Weights of a small GPT-style language model, trained from scratch on English Wikipedia.
Training: a variant of Muon for these matrices, 283M tokens, 4316 steps.
MLP neurons of a small language model. Each row is named by its layer, matrix (up: input weights) and neuron, and shows model dimensions 16-207. Each number is 128 + 32 x the weight over its row's rms, rounded and kept within 0 to 255. Numbers have three digits each.
After each neuron's rows, "fires after" lists the tokens most often just before its 100 highest values on Wikipedia text that the model never trained on.

L3.up231:154085140096112146126175153154172179105129131164198156140138132093175122089131154143123219175090125159099098190135111092132125147120077150129151098137079109110105166148112092108150072198153076123148147111029158058081132085092094098169117106137159161144112175156118139123137140142126166159134125161105142137074099098160152123149121090157093159136112153155152140122024055091076166149111133050154070165140150129094066102146174095136172149143174111143053107159153131103104163149184158125150162132168071139109140130123136108108170073153128177108089117100120113132116114101111096152
fires after: "1", "2", "W", "L", "6"

L3.up499:099146168156087099102157151137154164141165121100137157153106102094107083130157130114124141169143141155120171066092127072086171063115125113142149171126113104104147159084175118145149153144128137072081087084179091088147110088117056132098151140198140162085133118114120207179150137050143136121162098132134142132103082147143125132117138128123167127110117139141149116105072109146099109139096098123163108161168074074162049106083095163138096133171163111067153107160007104196158145126141172123105110088194147096133160167112155125124105173127141115101099172113079115102157151106119169118
fires after: "1", " C", "\n", " c", "%", " Co"

L3.up666:130118117157130120125122129129077112114163150107109062125145145100100162081114120128096105131162121146097124130179115107163230171141129098134174093094144079116094096113190112135166073101114125135102100143137118111112096140095154135106157143156140159186084131126160122175168166142089098093176131184117149069152084158152155123113115151141131199081052098166116111146093104128084092098099201149180189128073107120180131131094072157138180139171161126107209133115100106157104142064133116121143142109165095107101195078123129143082118131121154060145159178160067096092123104121157097143
fires after: " one", " University", " the", " first", " some"

L6.up476:070119140188100169168154121116113138139137126155138145141076127103124173062133119153137189091157138096137092147042141147089171135146150110131127143132134131090154131111134142126193074134079163083112129154151121117137178140137098133136099157125159160125112076089128145109141132164152080124148177130135109153162167155118136137073134131180156110156205108071179073142136036081166113078109231140120149099163132164119114099062085109200093086148142093126052159135155139145121130125061144141122104115132113149122181121191100115102128090131117118138112102188097113100143117139107045128
fires after: "–", " ", " the", " |"

L5.up219:066120189104067122176153148103125159138099151129130080160113119110146164142149117126185186143150156091122120151087183128113131126139061144097106113148111120120173100082197163146092101152118177107102128102123089109111071070113194129117178142120109125104117093135088223118080115123168097041155178099158138127144162103158093147136134103151125146141145078140136127151167089144105131125069158080132106109133170098128195098094068075080080140160111125176128098120107145140147156147153110124074091114123135104125160103136154162129136104128181176118094121137113099153178149063073129174
fires after: "2", " ", " C", "1", "8"

L4.up608:109170150166168173118134061178088128138103142180117057127168144080130122113178104150112150096144081121122146120120151100115145127106106117164093109102099096105130097148111118148137157092160173140091126103113163063161134099097097113120103111163130179140099107108180137160127168081108085090143127088208146106139193110126086127048137139159130149178084132142115116155097121069123115157135134094151155154133103134085136109138206136090148158163117089119192168190115128070087169136082152137116159119124119157121098184144144115105111152144128135135112198204173143106157086123074165122
fires after: " and", " the", " that", " The", ","

L6.up201:099176120087124164084136070170111172152169157107127139154127123144138096095152157150102083159060181103139131143106136139097078069083155082120098109143113096162106125125150176132121123111131099110110098123096158151088127092115167108134098117078183121165154132078167178185149123216139167107180056129145060126143177105153102107128126097097170115164132099103191139162121108096131097141096174098070155171133135105178160149121151102197099099103138082129159098103150140132173118099152153135125172079054130110075181135191098143164121117152098149159124136137157033120121119116141129117
fires after: "2", "4", "0", "9", "6", "7"

L7.up153:070109171108152091152144171118132159128095147202165106069142092104118135098143107210149152087066123114123130105175036112083126131101170118141136161186142166150068102149141174088110128127100092133117131094184121139108132142105098100118163125126111163136106119137154119139060179166138100152062167097101113112146121199153097076071209091153130169100146168189100067135137142158097129141139142096130054110139088129164084156102195165072104123151113124099113136131117112121146129164126081125176170061142098130159160177124123157162145130141113119106137130183134093139164085175126154164
fires after: "1", "0", " ", "–", "2"

L4.up568:109085164181174153129076118095123161167144144109131094165164129165115134192152146077142093074118103154085115145130088153103154106123174170093120155079100133134090121180174113101141125132111154129040181045140135116148134142141116124084118109169175192151117143159089097161123161151133135131118124145182116147137071117086152068107162159133153132162146145120156093059129141134139103106140200085163160161137088106114075134077154058133131111137095124089107180127153102124116137109078166150069123135126006112140159103143173115169120115123052212174147182137136128088114101104096125096
fires after: " |", " Nominated", " Ser", " Result", ":", " Category"

L7.up113:123127143110060103143089134185142078118099123064067098130126115107153101147106113101097142208139163109105066150142149177184128076126177110167113122124081145135130111166096185141051172119108187110076083184176125152109073106205194163151135101132164142169092111090128099087157054150086136114110111051131142150157154091138134112183163131163089152120137160129120102203087128115166181105128109124151143083113110060180089131127140158180144159147070133118133134162142119151082171125092094141118137137167142146133117156139150082126110116144124129207133110107161109131111160091118123066
fires after: " ", "1", "-", "0"

L3.up332:125131077131145122198085128113162106147129091118134146110168073139135142116155134144182136091098119161129096177061161114037099136135158108106147163129157162131157154127133144157158146099141166139141093130103116122153124093143105169168065085181138119184156110116142139157140155162148142189124130126169105121094171112105131132071116140165113133095154091143160104113085148168138122098191055141110144120186109152119096098099095124126199133116152144180172148071136139166133158138131158116108143178123138070139165143140105082108117160114121134163159124054153062106177067147140112134
fires after: " ", " Det", " re"

L10.up293:080135207138118089102108126102110135140154143112146163227087191171121117153144145163100149085142123112101064151044107062153125185130107201175069191149128129087101099124141140141139091067151061136110148106114132135147100104126145046134088168104119092188138118133154150133143170074089132159121189114102074168106108116087125139116117139116146125114195088116134121135126112226110126073081080115079090124126100180183123102151151169185097101108116183097175133124163119153091139140127117135150132122166108182111129131128109117116122134138161086132086122114169112122155146159101125096
fires after: " (", "2", "3", " $", "6", "7"

L7.up109:085068120105023055127107134134133115176179092117084132163113115105104090144067102111107044153152124146101192118128135150081142111137134072170094180118138118139141127093083132150124136093150114148174165153132143209144153063124121191140145096182101149139157114139164107137151119115150126078101079183179145126144132150122135171172133128200090134115172141181132059106123108146110116123124101141107114124151130176149125124125135105173168138126118154101160163129097106172141206182165139150099120103070130069069192133134135103150146043156093153169156088126127105179120111111190113130
fires after: " ", " Year", " Title", ".", " Game"

L3.up782:188137118100131133165128137168174106107107045192143124163124106099124133151111073128127176133161138096116089098077162095082148107084158090187156126114105131093135151125167096093104131109098155193155207167062170102114150146135086124149132132112191136141161194048150111165145101144135140146152108106100119157160128136146089128117117170180139189156118095081043110122110060141147077181174104132072151153164157077089116083102154076126151115122130095087160149099149114144173142150090143127157154112155073112126141117140080122116076100173139110108123111165059093137134181129130137143
fires after: " L", " D", "R", "D", " R", " S"

L6.up210:153118129126128100151137183078145108144129150092103062189170088117070175130126122124187141108100155094082121099110161145109149150108103097148134191090146132152101100128092126080133141152123128100140171137142065162146143116186091122099128216170075093085132127070093140147155188100118135150161105094111130140156100102140097159100106188135106155081160161160148148105143122094128144151117100081134137172102109185158172080062060152168098101109120158111145178127133103132100159115111095164152078064146162159162150103130132091075105076119145093094049134153064151129158087159131108152
fires after: "0", "9", "1", "2"

L8.up45:145161138134083145077130135119161121109158129145124163136158111079106128111099118157108089145137209155103112168140123118080101097104115130095169083170100190069119111150145175164153140173134098144175123164095114116103112123123150125135155133128124115158119152112159094107098139159177112060114122102168150143205136091134160161197158107159144133089145150110078119131122114118114162113118142111095071105149108092166090112115125113130163173073166133158061140119142083130133097086108076103157148155164082172177005162154102118149083053134125068100160131104106177089194102094188163130
fires after: "1", "|", " ", " |", "0", "9"

L6.up116:132161138152121182154162132135161104101110150100133031087162144168179102118141111134121072178169123110097117146121172109131148114154159104104087094107126115087105121101085182110136123154159173086127105121103080170056136081155166155154141178178160126148093059171129133174097064093087155122134110138084055114154137118173099121182133145085130125168150102126104126131193147087100091118074113111093122122152100139165119111112222151145162126144164151132137081100119139219134087103139100137084109144203115134126135175093148082103097132097123171152127082114159150125118118074152117137
fires after: " ", "|", "1", "0", "9", "–"

L5.up173:121132126114130186154172104173078093126163131164149090145128140142143139087123074053157109117140136153150125075139129094145134129140089137183171152131125102121186085144121073129113126143090081151100103118129163128129168073109096153135119182100105194118138147075126140085103169110135119120121097143163151211142136109131129182117118122122090128171134107157162176140138121115103118067140073155135096086116139069191114124060115137167169046097092129127173106147092151156080135111087190128124124104133197071061190124163210079186134081131151134138106149092103160083142147138094173102
fires after: ".", "8", "4", "7", "5", "2"

L6.up376:079104127133085137132128107166151108107114140137135116151168119144121066125129134077062157139116155133154118140197151089155098163175146159117182097117155098140151174124095136080132137111128118101127140097156041099069109139135048146114150087195092091147132143109132091140117112141099173097139127098145117158128115084102152163110143115170169112129186155149131097132137130080098124144034059158150129165156133079125141139122163093177132146117134167091160117155106082108110123198119175108152092134161127148107086183127143081070163120113164130141085103165154126086142115088132116073
fires after: "1", "0", "3", "2", "7"

L3.up469:097185152150191125026062134115124113121105157091188102106144135119174101143097152105148118104197127087118109123119152132142140114172130124127137139154149082151113127123089134131109118189118063104109123050159102116098088109168100154092048150129135078148065134176118131092177134144177091079141151161111147210169149169103161112093109155114113190202125152098116118070183109091046135120115160138125147108162129136184058102116139106089166176153106120136140146121137193095131116087178139146150196171114146144110118093059122156134125082154128154104111139174118091073115126202155122115
fires after: " in", "erb", "In", " during", "During"

L8.up559:094182120133186093191141166085149141142166147157094141115151070038167134114113116185129146086151127094122131064101106103102117117079169098154104179137190144134124055118091144123151094114117144100135169093133187203149140124137111150144140125125107152167102119043092146136126146180146144076120176103197092111081083138085119113082142166171160132114096146165143111100147128198164136132138163062082146160163107143135097136124142134153162167095146103133169137103098061111170093050057149164161130171130156128133139140150132154117064104134129105149162125151127141078140108088155125182
fires after: "9", "0", " ", "–", "1"

L3.up206:131125136130140107093094125096120155099078147153096147153120059146075161176091108104098061126133095134102136118077099134056130117167163139124149134094131064148110073169147113107113133102164092093176166125109112167179158106140081135079171105145106120092105157106158117156128115102109137191144109156122147139090136107119120122082145116137132159167132112122121154123063110127140068150148132172096114175126113146102150115079073157107072154109064211165139146162067144150105149095165106112078136082147079171152189135166088153076149088167137184076154138145153113155176172109144164086
fires after: " ", "1", ")", "9", "2", "0"

L3.up857:113133172158080118123150145114089098103157113207096115165150154186129128146163133166137118131099108170096111251162174175124124123125135151154124088123123115137097120074074100127130122146167112135153117111142060178068141121149156101167143156073136084171151106126138103079164096126131102130127165119093117140104111082127111131172106127124130090160137116167141165135084113126088120066166102102136138080161132135144086120137158137195084131085141151121155063129117217167122118096105040119086144115181135089115137174140176110131128122125141100062148133052113110139126105109094140126
fires after: "0", "3", "2", "5", "4", " transl"

L10.up320:127112134159136082123114177125179095078119158114156129139129152129177170162077150073085093115160141116179144136110095117091120091088105072093110100136102116066107096152102122158129165140128214110160184130089150094051091162130132128095120152193124133143125128117120094104141129159115152164171159151082154142155071173094126113106144067140149100097114146109140106113138101115115163136150093139184130102133127072124160098125106188188120110138113155112146134164184112129123152128114148159079185151141132146089173156165058098176090148168104101176126071149112181102140119149096081123
fires after: " December", " March", " September", " May", " June", " October"

L6.up483:160142207118139116150137117072150179074109172123096131110088128209139110145139045129085141172159108138098133216123150161125150088114095130127148158160151143137160106141142141080113163175128186206123086083070133164108118110123112161095114117145081109110065147131154103112100123161151119167082109148158120131097157053161135148100121091151157106094088085187093123118096137054131133100091166120180129150131111086112115160162141179097176103068106154111159180119146142109084188154080094141110133127113128132149148112105136155147147150068107119135172178154112163113145178095110186127
fires after: " |", " the", "b", "Y", " that"

L5.up746:160038101127184153173095068152140069058195121062095080118147131152137090133171116206085097119082160143133081078106198111119127119081145176068100179110103148099149132161171083099167112105147119107130126153120175138151092141138082130110096141128096142110197104140148193088143100128169084126133113102125135078109142089199181174123120166145114191107178096149172075111086093156151100138149131107140120100151126157141119133069133153117170071138151095117140152159141125066154120138152164085142155119102158141145133139104169083136138097168158105168135127164151148128163091081169173150
fires after: "1", " ", "3", "2"

L7.up9:175127195127136145093086105092118169165171216153128043115155139128115123128156107037133110166106119135096150163147167084112141162109088147115159117120109197101100183162087103166153133138128120111142137174080107142097141138124175120095147145128123102112126153113143083207082101083206143146104077172136175141151121081161138120164117160164070155128144107070098206064177080155130125101098117148132155141117094105092103102086120148143182124123093127119086120130153120122114131127074147093186154137114086125177105181158126120116102162129113135122105164120141154118153107146119157123
fires after: "0", "|", "1", "9", "–", " |"

L5.up373:058166176113066110154182159153132130130092108198098071103103101159122117106122096099139138150109174138097132165126139176097136133141132150121079169164088137131152156117132171144137103080166157108041169114100094138134137108104122097067170129132157132165118135167165202104052100128168117165132100127091152084174155136133158185131178208127172136106122166091198132087148149125077124114119160108178065099123139144119147108160132098104102123176083144087120101149133109119120153137069116150103142129141112076175130172093112172138118139168095125161107129189114157140152156062140057093
fires after: " |", " No"

L4.up751:070105155146114093105095171148170158128077133129139138111125065095156100149137080149085115136178147092162090149078148069104131108122121097195078120062131132082164177123111116142123063137120147114055148093117161155182173131040115097148118118116135100178141143132120167189113151116149135171138125107166162122188137089145145181140162079142133095131142109144075140126086094130080081102137121126064130139161109200147135165129094131126167164129067052133124152101163122182132138173068108104073103130132179136128133130156092167116171128188116181087165129129120110123071173093148127158
fires after: " d", " D", " m", " L", "D", " M"

L4.up533:154159190129121102185053107140141095149114080148120076103117068153144150120092128131104124168121111124124114101142128113137105076176137110090113115069120151163153100171061174148125165143141130125088147103140229105145125090144117144089144119147150116156092135089158134184141124163124151130148102144135108108132073125152147137088138102092128055131087127117120140176103139138104135177070112120089164179095144077152110181113156145157143137140108152146131135143074108132039173173097129101111185161108186110118025163130180130132102077173081148129137119141150111172230181129169112119
fires after: "0", "1", "9", "3", "6", "4"

L4.up709:091130131127086187131121107135124111113114140091145169128145073136110098115094128065076156102126161150110096173107095103142146177153118105134117136076111169195102101105172127156173121142132143100071146103083114112081084168156073131088154093131160125151159102103166188171157165094109107092089092118160098119160122157137139188176141149121122215100198104108164120082188114070142133160124152173087110163089128124119149132130092164166107132134184073086103139113105160080114150139093081090097156111095141086195140161160117091094133118095135135099135115192106090070131194121121135182
fires after: " m", " Abd", " P", " An", " prop", " p"

L8.up304:130117122147075113100115126115145083173115115127162098168113133118150120072199108132103077047144102076121185111078145082140145122155088150082166159182116166124131122113173078125133141132144132073056128133124105101162108125120096133096145072180111169133118068108173130098121098133117142149121193146113171170179144106160146106153167117187108165148161113126058148079161150105149110145063123096037110107179116179189134106170146164136114151117107153103148107118152152101186116114086177168075157091187171082077139108121122179144100132156130113129113127110135114179156206163116163152
fires after: " the", ",", "),", " M", " Bos"

L8.up373:141158158204081162079136156136124117137183176151121116105135149074143125112138115119125080162148152130049139114099151120105093086126104163114154133141138150104063111126087116123127173130177101121152105153104122090092119147136151116104147145121108140168129134122152138115087192169162117078088074111158137165159156129171139122166096147150100195111211117092097134104137094101180110166117068121132118066148177058125107079105098121165163129103161150092122175128142129082127103089163165118132093105133074109166115192130165113149114064161095096102164179077146118127218107136189151080
fires after: "1", "|", "0", " |", "9", " "

L6.up802:201165128152102149156105120143164073112068099113071135137110088138178128112136117073123110130172146102121132181149120107164090095146114077062173143131095103131176146145103168167103124150119194137123116107105081142201100107101124186105170113124095121123165116157099134094125087185163134106160149101158115204151118116156090163138110098150178139150140158097090175138160114094054082154153136078157182076125169147176127123147135124137101125079116163109147135103115128121101155135104120177054107130132126107096176165104131113094112118104121172179134089099063094110133204049136138094
fires after: " the", ",", " early", " in", "In", " late"

L8.up180:072146111166100164131156154145120051140118142084082095134120124122117101100119194149142149092117140128162100128116089125148140128154080146146075080209152121147152121163138052088103062127198120151151185114084140180099140049123129116126103153136107039187083111098120161138131104136169101135093144112101107154113142143107116146087125105211125186166123129114155140149154117193126132075076132115170109159058139141135146084055136064099133118170160137149133097132109093081180154097119139189136125093141139138137105162188180097097123141157100116161177122117118144193105104185159104141
fires after: " |", " No", " a", " at"

L5.up148:104105124174145090117095193118168089111142140132152112181111178151142204103119049135111146143124091134184144134081125137069181096182133096099109081120135121158106146145141147150125163091156070104122113105131112107132164170130166127133133130120098087112166153111140140049170152158148114131101100126067167219149093114087100107120110149158148094140063146108083164115100115063168092154100180119177173159096101123144131118200137132114160151116085155179131127130081132140139110117179063139122112131121120085118173161099152154136142080112198145105142184143116064116109113157145071088
fires after: "0", "3", "1", " votes", "2", "7"

L5.up409:105129170155149097137106156069152115111115139154107175086130190052119133145201193150180103121106129101113130162058114093089173135080114149121123152145141143134130117116126055166180131168141138118095113116092117074108115115173166207143129148117070119132104161150133121126073088147121122147158159140125111183179183121085126127117116149131143127087068165116157138104144123173107132076105104106186110166086133149117097164123103124165147143096130156162162107147228169083055147092142094108069092125149111120128142158050101083080105209182104155067132138123116159096164087068153129130
fires after: "2", " the", "ia", " "

L3.up738:120110079132119152108148108140093094145096157097088126159110117088132076075169055173136167081133198130126115123051134100151085147194158124182100198123129115073160139131140103165128133131102116141156130135149141127178091089138137125125091136207115100130158145127191119130168139104113100066105095165089102122119141170128095133086084158106156114116163187110171061174130093137118122153071153097121171136187104134088117216114044120119139133121110118113133135113125118146072140134120141229111130154136079112130137190140149166119138158158190102096123133151153185151117123138144096088
fires after: " m", "M", " n", "m", " M"

L7.up773:148146132131145138110112113150145178147150161192097161116087155123178135160140130155121089101103205126121105155196147093152097186123104128132084111131097081093159151101079201132171094114169047136089095174099127114091129109080161157116086188131129165097148083123110120152178141169178130040097133121096177176106090122125179127124062074129094080110157125091146139152157138132111099107139126100021159154170154096158077104141136095171154104115127151101165157110137076056127118152135175160122131138084124148117127150193115151097108099188127130133117132120164133135124115139174079188
fires after: "9", ".", " ", "-", "7", "3"

L8.up64:143192146101096174116141150122150099143115217185109060084153169128105084165148130113133078173095129166030163194119105147084111069113142098126105100133179133074092082093121185171147152102140135134095089136093119100132117141132172111097161164120159153193119168144098131140093130179048165159110116099129086107152189124150115161193177160148109150128135118125067174114134117100165129107119131083126144131167163141118152072146150114106111166166142148122121134141101117168102140122155129097131134108209133148134046179134121098118118138181091115083118121122061100119092088147176170115
fires after: "0", "1", "|", " ", "9", "–"

L3.up576:105134131103123128149124111150101134148089126112177156062128120094078134166087181134122100106130170096132144107115158152157127160099177081083170135133144103120085092073103066125113154175142102106132108136124176128088126043152141191142125209153097104151102140116127172051105127202141167100102173068200098143109151118159083127112111149081100165174122110122120100112104146202134090129133157117113093073155140159152102167153115130150123150117144130093084104112187153090083129116084092068073116165115089076122107070150145112174169150121157128131130082136227082145169131194125123154
fires after: "2"

L7.up149:120145086086163034138197178134125095106159158124179087132126128079168085111120108137128119115121155133048068164107119154120056172095105064153118129133123160152149156118107175131172105163134136113099110051083102154102117137173183144109116099106126164154096101137112173088127125166088119108105120131144086142116123197133130163128137135102132143126074191197083106095125100158109121145132172122128079165156162078120151139111134144065102068165143120191090157108139099099144146151130191100149153134135108175128143182117191117174120156106178142123152133124129060118100122160192112123
fires after: " ", "2", "1", "6", "9"

L3.up429:142137093090180100072106174127181129165112138131175088074098119132084119099148135149082137132121137141141172102130153148138127155122089153058163152164114133151051230124116101094141094128150111164129176135106124126124147166124134167118129154091192157121066070118115120182165123084167073096204133121110154160144134172106113098078138177166131091116065109075113148146089117114051100143102136091140177099162102137117174158112119149104178142190117112123080084148130159121082127118076077120153151142096180089135149163129125209139115107141150143135096110134139074143107103134120136181
fires after: "7", "1", "6", "2", "8", "3"

L8.up700:103091137169155090122097101153151167065171098171095142106113155182135161123175187133096185118126139165154076176106110136099071119130174122170107126123100100091145128128120156105090116079134199147120129098137134110110117146077117112106200106124176142036161137171127128133049178203140106134154096122084189151135104137178130121075147109136137096125108150180093147093154179109144124136110147169121113192113144104170139047155126113138154084102149118127107112182154104108157113149103070147125103095132103177172113120139083179132091113174185087063098113137124100100150108093174141189
fires after: " ", "1"

L6.up327:102149106133121106093112132071123133120127137135160150152084110122068133134158139171181108100099154108123137162157129124060136106091128157128080098111124152147131021167133154103186146168131112122131089124103155147151104133051126115177141110129182128147106096125113137122168080083140141091208106137148104083170092167142141087165131116168064180138077150141131164131109084133076079175113118158133060181140035121128148105147172135165132086201041112109128146105121172124117170117107137146135138091099108146157159184166177146127176100173149125105136142128174131143163182152111161127
fires after: "9", "0", "8"

L10.up122:159143161136159124152081178108151125076127168189139102128144155132120137078195173136099083135145145137071071098082148111084107125167140149117113113113156137081111099178137071101115106109144132106103072096123139075163137143096159159142120145110111166143191187182080145124165139178129118114152107100193133131093158110122156152165133129126046133095175210126148120079180161105120126100156153113120121078179118119171104101127085088111104171083110129158098159118122172166129133172171097086131120179159098106101097161146150085138127154128119100095112103159109165140097215076163136156
fires after: " ", "|", "1", "–", " |", "0"

L3.up350:087168149136126071135085159124096145095086149108126112122140163121133171098159078142203184135136075150096192083169164103135106116140123110137131134105083098073167088100089194125166075124127081118103129124112076095146121076134061128076139142111123147177142126053159188100150116173159101161115143094158113129062144050147103143092132148132109140158093146154116113114044103129162122170144115126078162205170060150119109100153178152172078186071180161081132144175137081119139133133160127121085124103142093077128140162131168150148142109088086134095126179112168107117121153131123139130
fires after: "1", ".", "4", "5", "8"

L7.up104:134135136088102116152108144137146149150156133094106134112144103103078158105137105102060122138096176090150162137143086133078078196133118153150107236160101080154097095125183121117155134120123113094072125113184143148095145112113100153167108067135138118157164070080139153080134121143123134097122173181153136098081102085127101115115116088126139146155154076101080180072158021094096140182108117143137114114183139160146137124096149113160088127108133081084118156135146120133148091114110166159138135138136166076132101100079129177152110153140109131142066114118163158157163185133089170147
fires after: ",", "ai", " in"

L5.up535:179142120150131057131106072194119126131135134120156180103106110131132098116059149142117148130151123120073065073128095136068202128147163112127069103155150124086133102114139180186137108141115155098107113105109227090096136110145190111133113072121130168145084092151121119186174126063126219123142138132142132130139143084145094183167091110137107184083141078189133138106137112138117119139117132109095122111125106163137117144073152137134109150146086132126124145151140122088116150157125091113188212154108157150121128137109149158196133112150070151127111116150123156104087111141157086238
fires after: "1", "8", "9", " ", "De", "as"

L3.up495:182155160141164113162199133127147114150167077137109117176115164101172106089190140123101160117142097153148135167124155153145122138119173146082078132119116086150134132112158095155086146170170132162086163086148150070082125078199086149111138121175109130111080130109118111111124094134145171161108069117157127120109154094122107115159140069171112096156178109140164157125134085140140099059145159154178164146083087118124100122125162162172155143167073136169120123156159161105137165106164092208159129120132134139104102084162179075117095168139075072122172117065073132071153134065098139137
fires after: "0", " F", " r", " Mar", "2", "CC"

L10.up330:120171177112108125081104098141148081130148060075129176084096109086135142104092122122125093101161128123135141086131114108158168102168201123122155173122163124097178100121112154114093144134070127124120098136110054123104163082159115187111082110151177127127164124094154106085069162137132111097122118166125180159133138113191149114159116131107107164104090133090161138109058121138061130146143116119139158077179153189174145180142137126122137136103113165127146153178091121187134141086098101120157080055167119118131136131145169134098188095123135159145144140099138148095071150136142141120
fires after: " ", ".", "ai", "4", "-"

L3.up712:090197104128147145157181135115126127093183146120152067084129134125119128124120157161148174179133128128096111151109180162039154131175181100135152163122175106088168154132131085135049105138135124103081138115187144119134092127119147119099153153129177101127123115122081148147116161155204148166060099130148136087163102096151122132139159113104124098105144118088080134105105136161179066127025195104138102052103151115172066105056123146138106112119138149136154103176136151155170128095096140133141068157125103100145127170178097164110133154103102187117065131079120082125188094104157202123
fires after: "0", "1"

L6.up749:199161081128130154131114109127158098113169114068193146122110106186140109091067153107112168134133142062110144138090146131074106133162109165151104160063089080127120143103107123134129115079129093093102066089136097206134111106101130126123136155155128182183166060157191119160136131161166181162095089139118164213139141158102127123097128107109116100091107164167169137136146172206140106179139089131093109167124136116123093122166188129132124112119111164094148098138123122080129209160175107094071127115076118090136089117173149119110097145088147129150161152155142121137163123166089107096
fires after: " |", ":"

L3.up404:092102170059071119125134090168168116118124121136158091112098026047166146168169117099156078157136186170070113131107118181115124132152130113201145147062093180112110148104106140171121086095138061132168126123181103167115089157156132115083172109155118130104151116081093151098143147074111090117099161103138162161143156134127142140136119133074127132102128081128123172171152174171203102156104164127089161100124136106092151155151107155093137095165078126099097142108109132169088136153142166151105109086144117169107158141096183160125135143173150186122125149131141158134110094166136179179
fires after: " res", " m", "m", " comm", "p"

L6.up895:115075044192141171120090084068233105146122133167076110026183149071150141129146148111081126175151192156161152169151148097113136143110138152084099155149133110106165177117143109161113132129073120108124182062088155129143136118192129143116186162151135103141098093104138123152153125128165083119132141111156105096165152108140074139145172142063163101128096141103071139073105136137095106143159118115060100160153146122098105135127103089106159141159167182157112123173136094085161159099087116115156130112084147073098144132172146138123134157137135081145173132155143147164078107109138121180
fires after: "1", "0", "6", "3", "2", "7"

L5.up240:156128126101151158119106168159136163129100151148106109139081073139129174117143169130126109157095149094198136089065130117120115083091109114109129121152137116099092172128147124178122088040064135077145129102151100155118167082090175130167176108091101102142158129112163088094128181133106113120173126074131136173092140185163090112168110146144083101146129148123173140098098108122117092083113077087109084137126101157151110146139146088117117142140113131100214135100143153071144182097114083139146164105169121126128079080164114198162148130182157137059130144117153053178213154062141143125
fires after: "2", " ", "7", "3", "8", "9"

L4.up851:082151089151120153130068102133109117122132118120080118162127175103111155104152124144108095077212101113136102131087076113138147141137087156131108099115165117093111096120184117112169111109152134088129095122092128101145125114110102105148040168144161167190130156111104191094112145155086131164126177144099119117112176080142134153152102138092088137154176135143034137112093154142189115138177165143192135187159119179131063100104176159080093128154169151109170142115077126132078175122156123098080183119126125131209125107200123152183146090092094064115162172128111132083141141105122126161
fires after: " A", " a", " and", " an", " the"

L5.up650:106137193179141143130120135081160126140143115102147079090095074111091110144118091115120140123114120120133129152132069069120159119108101149185072150122081087129132130113150093093173158145135107085141166138070150133147102120106108129103154137169071078164183169142147148121059174129164183142091114204146115056104095180085143134094145147130152077188104133150154167107150120141084136144129127152149129134138075112095132134122149127129131170132115141156172142099131138104108192146106156150076142130184107143173121076141082071101121119127059136154142163180109159132070085148106063076
fires after: " |", ":", " No", ".\n\n", "==\n"

L4.up574:116151127144130150099171110153105092086152162061100097148151128155127090167136161162116103166048160138120149120126121130127094057063092075087112150114151139084146153114151085094133115160137123097169113152117120138115092122138088138146120119129162113211146151096155182093162102112151188141128120141096084122128108185076115181088156091073124181140136096142129188099077122176171084155119154134096120079122098128100061127150174130141158096171171095126101176149142080152108127079171110103157099120133072159113132125170109110129074102125110155193164095117225165140154126161140097105
fires after: "ap", " T", " Sp", "ot", "ip"